{
  "norm_eps": 1e-05,
  "init_std_qkv": 0.0181,
  "init_std_up": 0.0181,
  "init_std_down": 0.0037,
  "learning_rate": 0.000364,
  "beta1": 0.9,
  "weight_decay": 0.21,
  "max_grad_norm": 2.0,
  "max_seq_len": 1024,
  "doc_mask": true,
  "max_steps": 12131,
  "dataset": "wikipedia_en"
}
MLP neurons of a small language model. Each row is named by its layer, matrix (up: input weights) and neuron, and shows model dimensions 400-655. Each number is 128 + 24 x the weight over its row's rms, rounded and kept within 0 to 255. Numbers have three digits each.
Before each neuron's rows, "fires after" lists the tokens most often just before its 100 highest values on Wikipedia text that the model never trained on; "fires on" lists the tokens most often at its 100 highest values on Wikipedia text that the model never trained on.

fires after: "\n", " of", " and", ";"
fires on: "|---|---|---|---|", "|---|---|---|", "|---|---|---|---|---|", "|---|---|", "|---|---|---|---|---|---|---|", "|---|---|---|---|---|---|"
L4.up2982:151121153133149125096110077100098111126133203048152142093105168106120109162124119130134142159129107115105132132127120084142145059137134136159176117156158128140197136125130101141139097161152103113131167141124148165122093129137110171115108151136140096135139103162120141127112119090151141131129116135157102120111099096141161136146109105164141154124094129092105159130182103111125115079159141096100142132159098139097163135132155155139134161092114169103126113151128077116102130125148115106133177119164136097117086124160126114135128164140164121112104135125118096104128141085104135143155111120154123092116119137117144144092131115139119118129130152117129148146091132098147139161090145134096169134114106129115122093109108143076163116053159111118115154117181146131173146148143168

fires after: " |", " 1", " 3", " 4", " 5", " 2"
fires on: " |", " 5", " 7", " 4"
L4.up348:134096143133134113105119133122132123140144138153111144181133106153119103099130099108104154084100126115089130144102109091150135088141114122145091128119135127159130094106135146115162112147128126133120144149151158144164089173116140153175119178128124135148065113169119171095161124079113141094110133135089105071128087095141138116145158118100157119123127153149150112138075125124129112071145128067166109119109124162112112121123143128157121122165183134106161157143161135134107190092149117127148173095174172124099124114139132178138125132132133156198114091120115121139177099119162128150148087123111139073159095128135096117092099132111102109118116119147154142149063133101133142097141125098159127127139111161161109124108156137161145154107147173126079159131088117146104131119142129

fires after: " |", " 1", " (1", " 9"
fires on: "\n", " |", " ft"
L4.up2747:124102157108158103106126123170124132112155110101126130131128138110134094134130114114072157106067134117141115128128135108128123107154123151134124106140146118155131111108113132083179129164095104129160162106118121157120139103102148147129106147117139089145107092155139120138124107135143130186145133128126105077113130140150115115128122123066123115098137166160131177134120120172110134093125131122168139120128106120130088141104128112129102121129126132120185137138159141140111159080163122156127123111138160100109162128105125141110151160114132127219146126119118112115151103128113135122148093109134137121110085162126107107111134126122122169106111110160140126148113141104099148146128121145112126142159111140165098129117165117146166117109139105105143115121117104143123108151126157

fires after: " |", "\n"
fires on: "\n", " |", "|"
L4.up2416:119141140144140103101128109145125160092133126133125141130070104137120137134138112090049159118101133120140111129139171135154169124136119147164138112157121125118084177123093146114088103128162110128138156125164124136149140116140101123111146159146130100174126094089114074161180131115093162140137103153137150160181125083138138092148104134129147130153158150122151175129124118144135117150145119127145159140161146119103135135147093117081121132127126140155185116101136139141092126130123105161145076127140162090099105119138106141166128124102130123146079164117104139127170082125144148120114149084143098113138109164149099111103179097206146141141126116102148116159148107132145147144123116154140106099120118159161139157131135131141142135121127155147090099132142163148106147130108135

fires after: "\n", " votes", " Turnout", "″N", " Goals"
fires on: " |", "|---|---|---|---|", ":", "|---|---|---|---|---|", "|---|---|---|"
L4.up2858:137137162116138073093112137143156127168156145118092149149073139124112124126133106078120142166121116139121151091104078138166142115097117170123124115129108117109149145110132146140135147106103149135133131117123129156129093151155106118135120124097085113146110123116114143129145158102121101126173130117150141165076168107159168105151111136156145158134107146128115115126118125169141114115145155140124118101147122164106163103086121117121132137151123116119145131106140138138106141138182134116169090130114115169114141137126076136122137125158161154145149135076140133131133137134128153121145129152139128123098141109096122077110104073150121152155128129167155129143136102083129125151132105094120158082145112109148191116126095133104139150082148113119152186102108162101117104113148122

fires after: " 0", " |", " —;", " 0;", " —"
fires on: " |", " 2", " —;", " 3", " 1;", " Pts"
L4.up1085:126091101115156126114121119099129143116130093112119143123141077130128119134145132138139106125123094122147122114098133136130129096086094161150120128142181152194096140093147090123116142120116100146103123106155131110134118113139110116173123159156138133114122124104132164111137158119092114119136098144161135085148142133140132150145109128116110120153150140090164159154154129111126136108149083152114099137092135118131165130153108139093099132127163136119129146110143130177089204121139116131125158116109177104135148145141130133186109141095162126138151116149111157087139137136137123132096063088112112148143145198083103086129111152134141120074127101128147105100106152139135130153102113105136082090172115161169148167088148147155150148093142127115115126138147161079134160149131076

fires after: " |", " 0;", " —;", " 0", "-0", "="
fires on: " —;", " –", " —", " |", " 0", " 1;"
L4.up780:153146131171128177098130122098110170142138116091131104125139137137130115156102113164127147137140124120120110131108132093135149103142094169123139124111141110156136125125085129138163153185125098132095088126136185149156091134085094119186115120118111150105137118123118166176159141109097094137117116135121140105079133151121074141116146127113114149129190116128109109143157136152127104115132077146116115168123139115094135118189172151107113170156144104128120124147167117126106143097124119122088191123096136118121107097145097126185150179135111070117156152124123119080128128136099161139114123124100125115116128128127110120124168116129191148120148088124144146115119157112130136135114121107109097111117134144139144127122089169132166140084143106133103105116098128149115118161144126

fires after: "\n", "===", " ===", " ===="
fires on: "\n", ".", ","
L4.up2352:109167108138132160115116138124106132107144119153173088154113117146121109116130098101114117103155126111094097136098105128106150094101103136154155103135122144139183141146117114106134121158117129121143130132146107100103133168072153097170159123141116153133096108137110179093145169108073164084116144101131147101128112102079155105098171125124139120117161060109163158134120113139133114117184110108193147138085085103111136122133120093113104102142167097076130149127144128138117166089131097146143192127163163094096132127110112151143132152120134149162108143100159121120181150139168138092095090111105189145104130107171105113127109099113080108166092076132150121110088117146136113145123123129163129092142127138166149130143155124136121129118136104132107115130162116168094173175129093

fires after: " |", " –", " by"
fires on: " |", " in", " for", " that", " with", " by"
L4.up318:106157093110129147096140106156099134087131193097133173114153144144108125115141116160171090128109125128135137157127123184115125094148140146147155120118124118120149111136149135129137118111097158178124110131137152133120117133135109150124129121128074106110115118106121166114150152143152145083106133147122165128161095132130135105125135111133131145102182120099106133138146114089166101191139082107069140131132128144098125087111148121134142069151156109108151131104145080119114153109141142097145138133108099162131088166109171121182134138131111133094117151101156140086163151107145139115144133097109130104118096136114162129108140145158158098175115094096133102105130146071111169155137139129125117119109131156094176104134099122137114154107139132128117105106104139145169120169093097